config = dict(
    num_hidden_layers=12,
    num_attention_heads=6,
    qk_norm=False,
    learning_rate=0.0075,
    warmup_steps=200,
    schedule='wsd',
    decay_shape='linear',
    doc_mask=False,
)
MLP neurons of a small language model. Each row is named by its layer, matrix (gate and up: input weights) and neuron, and shows model dimensions 320-383. Each number is 128 + 32 x the weight over its row's rms, rounded and kept within 0 to 255. A neuron's up and down rows have the sign that makes its largest values positive.
A block is one neuron, or neurons of one layer that tend to fire together. After each block is what it responds to, as a language model described it from the Wikipedia text at the highest values.

L8.gate209 [137 152 151 137 129 110 137 117 143  98  81 143 142 106 164 138  83 135 114  97 113  76 153 134 138 145 102 120 220 144  58  58 107  95  85 107 117 101 125 148 110 143  84 142 149 125 111 132 147  55 130 132 183 151 128  94 107 159 121 109 111 124 158  77]
L8.up209 [118 188  92 104  73 103 132  83 128 122 122 120  63 177 145 121  92 128 119 145  71 160 116 172 133 138 126 163 153  61 191  41  97 123 149  58 119 118 123 114  85 148 112 162  76 138 131  82 119 145 121 103 181 136 116 156 140 125 128 153 138  76 165 108]
L8.gate577 [139 112 118 175  91 131 121 114 172 150 124 152  98  83  99 190 164  98  81  92 120 124  83  65 138 154 148 128  97 113 124  76 128 139 139 164 198 114 119 165 136 131 125 174 136  95 152 149 136  92 125 118 137 189 154 126 125 157 131 191 103 158 133  76]
L8.up577 [115 102  90 106 136  96  89 164 131 113 112 112 156 168 115  94  77 125 107  95 119 117 116 125 161 156 110 189  92 130 123 111 119 136 142 118 112 131 112 135 140  84  72 112 110 156 184  98 122 154 117  85 137 181 167 106 119 144 165  92 138  98 140 151]
L8.gate797 [ 94 144 120 148 117 117  79 156 150  21  78  99 189 182 148 176 158 143  83  76 147 122  95  94 136 156 117 106 156  86 114 126 105  80 150 114 124 119 127 144 193 135 103 130 105 161 150 140  94 107 175 144 158 169 119 143 106 117 142  98 134 154 154 168]
L8.up797 [ 90 180 127 164  54 108  94 126 135 122  40 159 128 152 176 163 165 149 105 119 120 141 173  81 151 192 129 161 143 139 159 116 125  85 105  97 121 132 122  48 123 103 129 101 129 108  93 123 133 157 176 173 150 132 154 186 164 168 178 120 108 153 137 100]
L8.gate826 [ 65 112 155 130 100  41  61 121 138 143  93 128 170 153 125 116 175 166 101 133 121 103  97 100 114 126 172 192  58 100  95 149 131  99  86 175 154  62  84 109 111  84 120 136 165 108 144 173 112 104  85 116 119 144 111 121 180 136 141 159  98 117 135 142]
L8.up826 [ 64  97 183 130 108 132  76 127 122 120  87  87 153 119 170 166  78  95  44 131 106 117 108  98 113 106 141 130  74 138 169  95 189 133 146  99 102 161 192  93 151 192 143 185 101 152  98  97 179 111 129 151 105 164 110 130  95 133 150 129 191  90 132 141]
Responds to: Year-initial digit 2

L9.gate11 [120 173 161 146 144 145 142 100 118  89 157 150 121 208 139  61 162 181  73  98 151 132 117  96 125 104 146 102 123 123 131 122 103 193 119 150 103 159 167 114 119 126 153 132 122 159  57 119 146 101 119 123 154 147 151 146 209 131 139 148 154  86 152 155]
L9.up11 [148 159 119 139  85 144 141  84 119 126  89 164 149 162 134 137 149  66 178 121  58 143 110 122 109  88  70  93 142  96 103  96 114  95  91 167  45 112 139  86  91 135 140  99  97  96 123 105  70 108  87  89  89  98 141 154 110 123 135 124 112 101 148 106]
L9.gate261 [128 140  94 131 136  94 102 163 141 142 118  92 163  93 126 115 135  76  82 107 127 116  94 121 178 134 130 109 114 123  92 146 136  74 172  92  86 128 130 101 116 108 158 174  48 126  89 108  65 138  79 122 114  88 194 119 167 123 180 145 150  76 112 117]
L9.up261 [166  73 122 167  89 173 123 150 144 175 113 125  79 138  95 142 105 147 134 182 165 136  93 125  90 170 127  86 106  92 104  80 196 164  41 153 104 140  96 113 132 111  99 167  92  96 183 133 162 141 124 118 134 156 153 178 170 163 151 113 146 161 142 154]
L9.gate476 [150  89 172 133 156 137 146 135 141 127  86 115 154 152 155 127 118  84  96 140 143  86 104 120 100  55 110 115 132  80 112  96 161 103 133 104 138  75 100 101  74  97 107 107 111  73  77 160 113 160 117 120  81 128 190 124 119 179 101 153 104 139  36 157]
L9.up476 [150 154 149 141 132 165 108 152 100 102 134 148 110  97  74 141 107 156 144 114 185  86 132  98 118 155 129 149 115 153  99  75 124  60 101 127  96  70 156 128 162 153 175 131 139 124  79 153 161 152 131 146 111 139 126 156 126 133 115 183 161  88  69 133]
L9.gate934 [ 85 177 132 109 150 132 108 151 140 164 191 130 191 163 203 181 173 103 132  77 124 127 163 133 149 120 126 117  86 110 121 150 114  82 121 127 128 120 124  81 126 138 125  90 103 134 111 162 199 113 147  92  99 132 152 199 142 142 170 121 137 139 100 123]
L9.up934 [176  88 102 157 150  65  97 166  77 126  80 118 129 124 100 150  94 138 106 145 148  92 152 140 184 215 128  86  78 170 113 141 151 156  76 140 143  96 145 139 158 149 175 101 124 141 132 129 165  99 158 175 120 120 160 133 170 164 103 136 112 135 169 150]
Responds to: Year-initial digit "2"

L9.gate161 [103  84 131 130 144 168 124 133 204  73 143 126 132  80 181 186 119 105 133 131 111 128 130  99 171  92 180  90  64 137  87 146 148 142 127 150 120 116 133 154 176 171 162 187  87 112 145 143 122 132 109 130  81 108  78 140 111 116 125 162 115 189 136  85]
L9.up161 [132 124 152 161 156 158 141 153 165 111 114  97 110 143 190 111 140 132 177 117 153  65 137 152 183 100 155 106 128 125 172 121 124 117 137 133 142 134 107  98 123 103 128  96  82 148 138 139  93  60 117 163 107 117 104  85 141  85  79 204  97 119 101 138]
L9.gate336 [105 111 180 105 108 120 115 150 108  76 147 151 200  79  96 117 129  89 150  74 203 121  69  91 195  67 129 112 148 160 102 127  47 135 199 117 146 127 159 146 160  61 165  37  85 137 153 114 172 133 102 110 128 146 141 112  94 137 157 177 138 137 140 148]
L9.up336 [181 158 104 177 152 139 121 112 138 106  73 140 122 147 158 143 126 140 186 185 171 165 105 127 138 124 146 160 152 144 126  93 102  53 123 131 144  16 125 131 102 105 128 151 154 116 160 141 137 145 195 117 186 129 118  70 150 104  99 128 199 130 138  56]
L9.gate588 [140 129 155 120 120 149 139  97 107 143 118 152 121 126 110  99  84  90 126 115 132 112 126 164 173  98 106 162  71 138  76 155 121  86 136 131  86 118 132 113 145 119 171  81  76 152 171 152 166 175 157 135 117 120 133  75 104 110 104 189 105  95 134 173]
L9.up588 [190 125  87 126 156 135  73 154 138  97  52  83 121 121 102 116 116 130  61 135 129 139 110  94 165  90 149 161  61 110 118 107 153 150 175 138  81 197 167 124  85 118 159 129 130 126 146 151 172 145 115 174 151 134 134 124 124 105 140 128 113 122 117 122]
L9.gate592 [148  70  38 137 129 147  84 142 171 116 113  73 187 163 121 169  93  76 139  94 129 119 138  54 111 108 142 147  95 181 173 175  97 119 183 170 166 142 155 137 196  79  74 180 152 156  67 125 119 104 156 115  60 181 126 150 123 161 128 169  96 139 101  70]
L9.up592 [151  67  87 127  81 136  78 195 158 126 161 139 118  91  82 112 116  52 126 135 138  84 122 165 136 143 172 166 105 156  79 218 117  71 155 138  98 143 103 141 130 122 141 112  75 137  97 112 119  98 153 148  98 132 102 165 131 144  75 145  86 132 120  77]
Responds to: Romance name fragments

L9.gate374 [112 102 129 127 132  87 141 165 108 115 103 127 105 125 133 172 127 139 121  87 121 196 135 135  55 118  96 172 114 190 221 151  75 128  89 149 147 121 119 133 109 126  95 130 159 143 171 135 127 137 171 128 153 191 105 106 125 122 126 129 120 197  94 116]
L9.up374 [152 122 138 108 162 116 142 160 141 103 129 125 183 129 132 120 142 174 158 140 151 126  96 115  56 174 142 177  96  72 119 133  99 126 140 116 117 144 145 144 142 125  97 112 118 148  88 127 160 196 133 113 182  73 145  93 166 165 123 134 162 100 132  76]
L9.gate506 [159 160 175  99 126  68 161 111 131 166 153 143 109 153 175 128 105 128 157 158 103 147  97 125 182 138 124 168 151 107  99  97 103 140 158 154  56 142 148 120  91  51 141 170 113 157 130 155  67 120 123 111 140 131 100 122 132  52 117  72  86 143 119 146]
L9.up506 [149 141  93 136  93 103 130 156 186 146 115 168 141 161  93 205 127 132 181 160  96 162 143 109 143 120 151 161 116  90 156 144 164 104  90 131 138  97 130 106 104 140 192 109 103 159 105 127 107 182 158  84 147 175  97 172 125 155 151 125 120 103  89 144]
L9.gate556 [174 137 114 138  93 116 122 136 128 107  53 107 100 108 184 142 113 109  30 135  75 156  99  74 164 120 128 101 126 117 141  51 155  54 118 127  90 124 127 141 135 126 172 133  96  85 144 140 190 163 147  83 138 190 100 131  94 152 122 105  96 156 113  60]
L9.up556 [126 183 127 127 124  88  96 166 134 141 109 130 144 130 151 164 165 114 110 128 127  65 135 145 161 134  89 133 169 186 126 143 139 132 116 168 151 136 133 144 104 128  86 185 145 166 129 167 107 144 130  93 163 185 139 133 202 149  76 127 152 102  99 118]
L9.gate1016 [116 110 147 107 102  70 165 132  76 174 154 161 126 143 119 186  93 120 133 158  19 155  73 129 196 129 151 129 138 159 151 139 147  95 160 196 109  95 141 120 103  75 146 122 112 117 126 136 130 164 148 124 118 104 143 105 161 117 130 104 100 126 131 120]
L9.up1016 [114 173 105 155 143  78 122 179 141 120 152 139  93 101 117 100 112 125 188 212  72 176 152 102 124 155  90 164 140 154 135 103  62 142 108 159 157 135 110 148  99  85 170 140 139 153 100 113 147 112 109 150 116 118 120 132 186 115 200  87 131 122 110 140]
Responds to: Before a person's name

L8.gate108 [121 164 136 141  78  31 132 106 132 112  78 170 170  58 160 141  96 150 144 155 131 184  73 125 152 175 126 165 164 140 161 168  76  88 163 182 146 148 161 139 109 146 142 160 122 165 115  90 159 140 200 164 135 178  57 113 187  95 110 118 102 138 109 137]
L8.up108 [214 209 155  63 104  91 165 174 167 164 175 161 142 128 130 145 114 147 125 155 113 129 145 166  99 141 107 127  97 158 147 130 129 113  80 180 117 108 138 108 122 118  73 148 129 143 173  83  98 149 170  88 146 122 155  93 122 148 154 138 162 153  96 179]
L8.gate478 [121  79 120  80 145 118 119 126  98 123  81 165 112 145 118  81 125 132 148 131 127 165 132  75 185 131 150 173 194 181 193 100 157 131 158  82  90 186 139 106 105 114 154 117  89 168 134 175 134 128  91  95 135 126 142 121 150  76 116 155 186 127 138 153]
L8.up478 [131 104 138 125 120 135 123 128 111 129 143 152 103  81 141 120 153 128 121 137 137 147 163 159 156  52 145 175 110 154 167  78 160 142 121  91  81 160 159 124 123  89 133 120  96  98 112  74 161  90 153 133 153 116 120 107 101 139 143 126 142 138 105 186]
L8.gate798 [181 146 125 131  96  85 167  90 106 167 141 109  63 186 154 168 105 175  87 121 141 111 143  91 118 124 138 141 146 156 143 126 175 161 137 148 116  81 135 108 173 128 122 157 170 112 104  81 131 109 158 165 186 147 137  98 135 138 155 142 123 113 156  60]
L8.up798 [113 115 133  89  95 125 135 166 105 172 193  92 132  92 122 111 147 150 108 131 124  93 110  96 153 124 128 140 156 120 189 175 127 137 156 219 114 114  89 131 127 177 143 139 124 102 122 114 147 146 174 142 117 183 159 134 114 191 142  74 122 106  49 127]
L8.gate1016 [ 78 148 122 109  84 110 123 108 129 107 148 159 119  74 112 112 143 175  98 129 111 118 113 154 125 147 143 190 180 140 190 165 125  99 115 190 164 126 128 117 119 107 168 175 168 105  99  75 138 137 162  68 221 147 118 165 145 117 172 108 112 149  79  76]
L8.up1016 [109 149 170  78 129  94 130 160 140  85 223 124 174  66 148 111 156 192 140 140 119 206 121 120 112 185 144 164 137  80  99 129 148 161  82 150  72 113 159 104 148  90  78 139 151 127 152 122 130 137 159 117  98 183  70 148  91 123 148  94 123 177 102 132]
Responds to: List item separators

L9.gate74 [128 115 173 144 155 128 101 125 111 154  91 125 119 122  96 120 147 112 131 117 167 176 138 149 158 112 105  99  78 110  88  71 131  67 132 150 139 129 131  51 139 126 131 138 111 131 152 164 202 124  91 147  70  76 109 128  28 118 135 141 122  98  95  81]
L9.up74 [119 107 111 131 118 163 155 173 107  63  75 149 100 108 159 136  84 122 219 103 164 118  89 137 174 101 120 153 143 134 105 100 108 114  77 136  81 134 147 106 122 107 111 111 123 154 138  58  87 139 121 118 128 142  70 151  57  58  85 123 165 112 104 100]
L9.gate584 [115 157 110 110  86 181 143 145 125  76 136 123 130 140 194 138 140 153 219 112 126 119 214 145 140 175  84 102 139 136 126 147  88 118 112 166 161 170 110  96 227  95 169 143  97  72 168 107 146 144 201 100 112 139 137  82 142 140 130 127 131 120 149 149]
L9.up584 [128 140 200 131  98  92 152 109  79 135  95  86 152 161 131 146 111 111 117 100 114 102  93 196 130 133 145 122 126 199 126 192 152 149  94 131 136 136 118 107 192 182 217 158 123 110 101 167 114 141 141 172 141 138 138 182 133  67 148 158 143 126 128 181]
L9.gate941 [ 43  91 168 112 117 170 153 128 112  90 163 115 102 118 104 155 136 168 129 155 167 147  96 136 135 159  99 176  83 103 114  73 103 110 164 123 136 151 151  91 167 121 128 120 154 134 178 111 155 129 141 100  69 132 123 129 126  96 187 132 143 181  68  89]
L9.up941 [125 109 172 163  57 121 176 128 146 122 161 104 104 159  36 105 173 144 162 110 119  55 147 208 179 170 122 129 108 146  19 146  92  55 111 127 126  86 106 111 124 103 103  90 187 184  97 124 130  81 218 121 131 128 183 101  96 135 152 144 161 167 132 197]
L9.gate966 [136 119 195 105 120 156 130 132 152 136 129 166  99  43 114 123 185 182 141 145 121 137 130 134 111  89 162 135 123  97 121 139 130 122  92 132 101 150 154  52 126 109 102 138  79 140 155 115  77 178 148 115 136  87  96 112 144 173 131 151 128 174  92 125]
L9.up966 [115 116 124 104 122 133 122 137  82 150 137 130  94 115 154 134 146 147 163 112 145  86 133 169 148 138  83 110 128 134 137 110 105 145  85 138 153 153 118 131 136 101 115 156 109 160 128 159 172  77 119 137 168  93 150 162 106 115 127 141 164 111 165 153]
Responds to: Infrastructure infobox and table tokens

L8.gate97 [159 182  87 150 179 110 138  78 122 150 139 121 162 127 101 123 128 165 142  91  70 116 146 144  99 139  80 108 157 111 170  60  94 165  89 162 140  85 184 192 150 162  82 118 156 109 102 125 107 103 121 185 128 121 133 144 131  93 113  77  72 161 115  98]
L8.up97 [117 166 158 152  98  99  68 137 208 107 116 114 141  91 134 140 164 131  74 106  96  54 128  93 116 167  89  94 142 124 157 163 155 168 102 105 102 142 142 118 174 114 129 175 104 202  96 136  89 145  96  93 153  97  94 100 137 138 106 112 146 166 161 193]
L8.gate161 [138 168 130 111 145 142 116  98 115 135 133  62 155  70  49 110 100 110 123 157 165 171 131 158 104 154  93 101 118 104 162 165 133 122  98 140  76 138 145 134 169 135 127  95 156  98 102  89 161 110 121 163 137 105 122 156 170 113 136 144 108  88 120 110]
L8.up161 [ 87  99 141 178 112 140 125  81 142 162  75 140  98  57 168 128 185 106 136  96 121  79  89 148 122 105 113 107 113 130 145 159 129 124 118 126 134 197 165 106 114 140 131  72 179 116 148  71 120 172 125 121 116 126 139  95 145 105 161 138 129 147  75  98]
L8.gate497 [153 111 185 143 117 164 219 181 122 135  94 111 169 175 119  83 154  89 128  98 102 153  94 159 118 136 119 158 152 177 156 152  99 127  76  94 126 134  83 160  71 113  63 134 129 167 150 123 104  98  81 139 114 139  70 114 166 135 151 155 145 136 166  93]
L8.up497 [137 102 163 160 154  69 196 175 113 134 111 120 117 140 164 126 163 143 154 159 108 125 125 116 119 121 153 117 173 116  82 192 119 133 157  92 116 124 183 198 112 111  87  80 154 142 128 113 154 166 119 106  95 114 131  86 183  76  88 135 145 157 170 150]
L8.gate789 [ 96 150 141 157 180  67  76 103  93  42 117 122 100 188 146 165 151  97  99  80 150 157 141 107 126  71 123 154 103 103 100 151 112 164  62 150 120 141 149 107 122 147 154 195 161 143 151 139 135 160 150 183 142 122 145 125 171 110 126 182 132 110  96 104]
L8.up789 [ 89 123 169 151 151 130  88 146  78 139  83 122 154  97 125  98 190 172  77 147 114 140 103 124 149  77 159 168 131  67 100 166  62 152  66 128 185 142 111 186  89 130 142 104 159  60 145 121 106  79 140 146 129 127 140 147 159 160 176 215 129 132 168 131]
Responds to: Locative preposition "in"

L2.gate943 [106 172 178 111  34 182 107  90 166 136 131 135 149 108 109 161  87 196  61 118 137 133  79 127 141 133 108 144  85 130 121 114 126  89 155 111 102 155 155 117  97 131  10 135 153 103 182 138 147 102 157 156 116 138 128 126 161  95 112 102 141 136 178 145]
L2.up943 [120 114 132 121 139 143 128  96  92 164 132 165 147 131  77 110 138 123 185 168 185  94 135  91  93 106 100 135 175 123 170 123 110 113  38 109 146 182 123 112 140 173 109 147 141 170 173 118 170 146 133 124  47 129 129 161 135 142 135 198 156 173 153 160]
Responds to: Noun-completing word pieces

L2.gate770 [158 140 129 169 107 112 205  88 161  91 117  61  56 117 102 117 120 141 162 128 112 144 124 158 152 178 115 121 151  98 142  89  97  77 122 154 139 160 147 121 102  77 119 136 144 159 157 132 163  47 143  82  81 100 115  88 151 170 114 116 128 108 158 162]
L2.up770 [134 128 160 159  58 183  84 179 121  77 151  63 142 163 107 131 219 106 158 118 167 160 111 125 143 104  86 108 104 111 175 154  71 119 114 145 157  97 114 103 117  88 148 151  77 140 120 148 102 174 115 144 116 106 176 193  77 123  86 148 100 134 125 114]
Responds to: Country codes, abbreviations

L8.gate171 [107 159 126 121 180 116 178 139  73  89 102 100 118 139 149 106 125 149 120 192 134 143 126 191 118 101 137 184 165 127 147 188  92 146 131 125 157 132 113 125 131 140 125 133  96 139 172 167  91 147 122  86 136 113 128 118  80 145 172  81 150 147 147 114]
L8.up171 [189 108 155  93 144 143 187 193 143 102 125 165 104 188 129  57  66 123 114 111 132 140 100 141 192  64 108 120 123 109 143 147 117  93 138 133 133  69 125 140 145  80  80 155 101 137 138 162 139  72  97 117 137 124 148 135 142 137 157 177 135 117 127 109]
L8.gate393 [159  65  98 128 152 185 155  98 141 142  76 100 110 143 194 145 108 101 119 156 185 122 111 120  92  85 131 140 163 111 137 172 125 188 161 152 143 113 157 179 108 122 119 136 132 129 127 167  93  95 134 139 131 118 138 165 108 114 138 144 133 112 172  95]
L8.up393 [110 163 107 124  91 147 113 168  99  91 154 163 111  97 193 138 102 109 137 102 127 150 133 121 128 102 114 119 104 147 144 121 148 127  85 146 169 149 126 106 148 136  91  79 165 176 119 141 102 108 180  99 121 155 160 170 168 182 172  83 131  97 174 118]
L8.gate571 [161 159 154 101 154 110 129 140  97 100 133  90 132 111 135 136 158 173 128 140 148 108 156 130 131 108  99 111 149 136 107 119 196  72 145 113  89 130  70 117 126 188  93 114 190 112 209  81 175 115 162 110 125 121 146 141 111 126 128 151 131 148 176 106]
L8.up571 [131 131  85 159 134 158 138 118  64 113  88  68 149  97 102 147  77 101 119 146 149 123 178 183 141 114 182 128 115 117 100 112  71 105 152  85 109 110 120 134 165  77 139 108  76 132 118  95 159 119 105 102 122 195 168  75  73  92 161  85 147 140 159 106]
L8.gate878 [ 63 167 100 158 127 165  85  87 136 107  99 111 142 135 137 160 140 149 116 107 133 183 125  35  83 116 143 129 210 130 107 135 141 134 137 152 111 185 173 137 162 188 135 104 140 127 119 166 136  74  95 180  88 170 125 126 140 120 127 140 180 109  76 119]
L8.up878 [156 106  86 173  91 112  96 158 148 115 136  89 172 154 103 111 160 141 157 176 163 174  85 121 151 152  91 139 140  83 163 107 142 143 116 152  88  92 102 107 123 151  76 117 104 161 132 168 131 155  77 123 155 124 106 185 112 171 196  53 110 109  92  93]
Responds to: Mid-word foreign name pieces

L2.gate760 [100  83 109 114 133 131 108 135 169 135 106 109 123  45  95 152  82 101 166 113  93 116  97 150  73  60 141 142 116  84 106 170 108 164 185 141 132  93 123 114 101 141 112 147 141  83 116 126 141 100 168 142 188  87 130  69 142 177  63 124 160 143 158 171]
L2.up760 [ 97 138 135  98  90 149 129 116 159 139 122 138 154 122 163 133 140 148 105 142 122 108  99 131 110  95 113 114 121  75 182 105 127 149 169 146 149 104  71 175 120 128  48 144 130 154 172 119  94 160  66 118 166 139 113 127 106 108 110 141 145 108 121 148]
Responds to: Word after main verb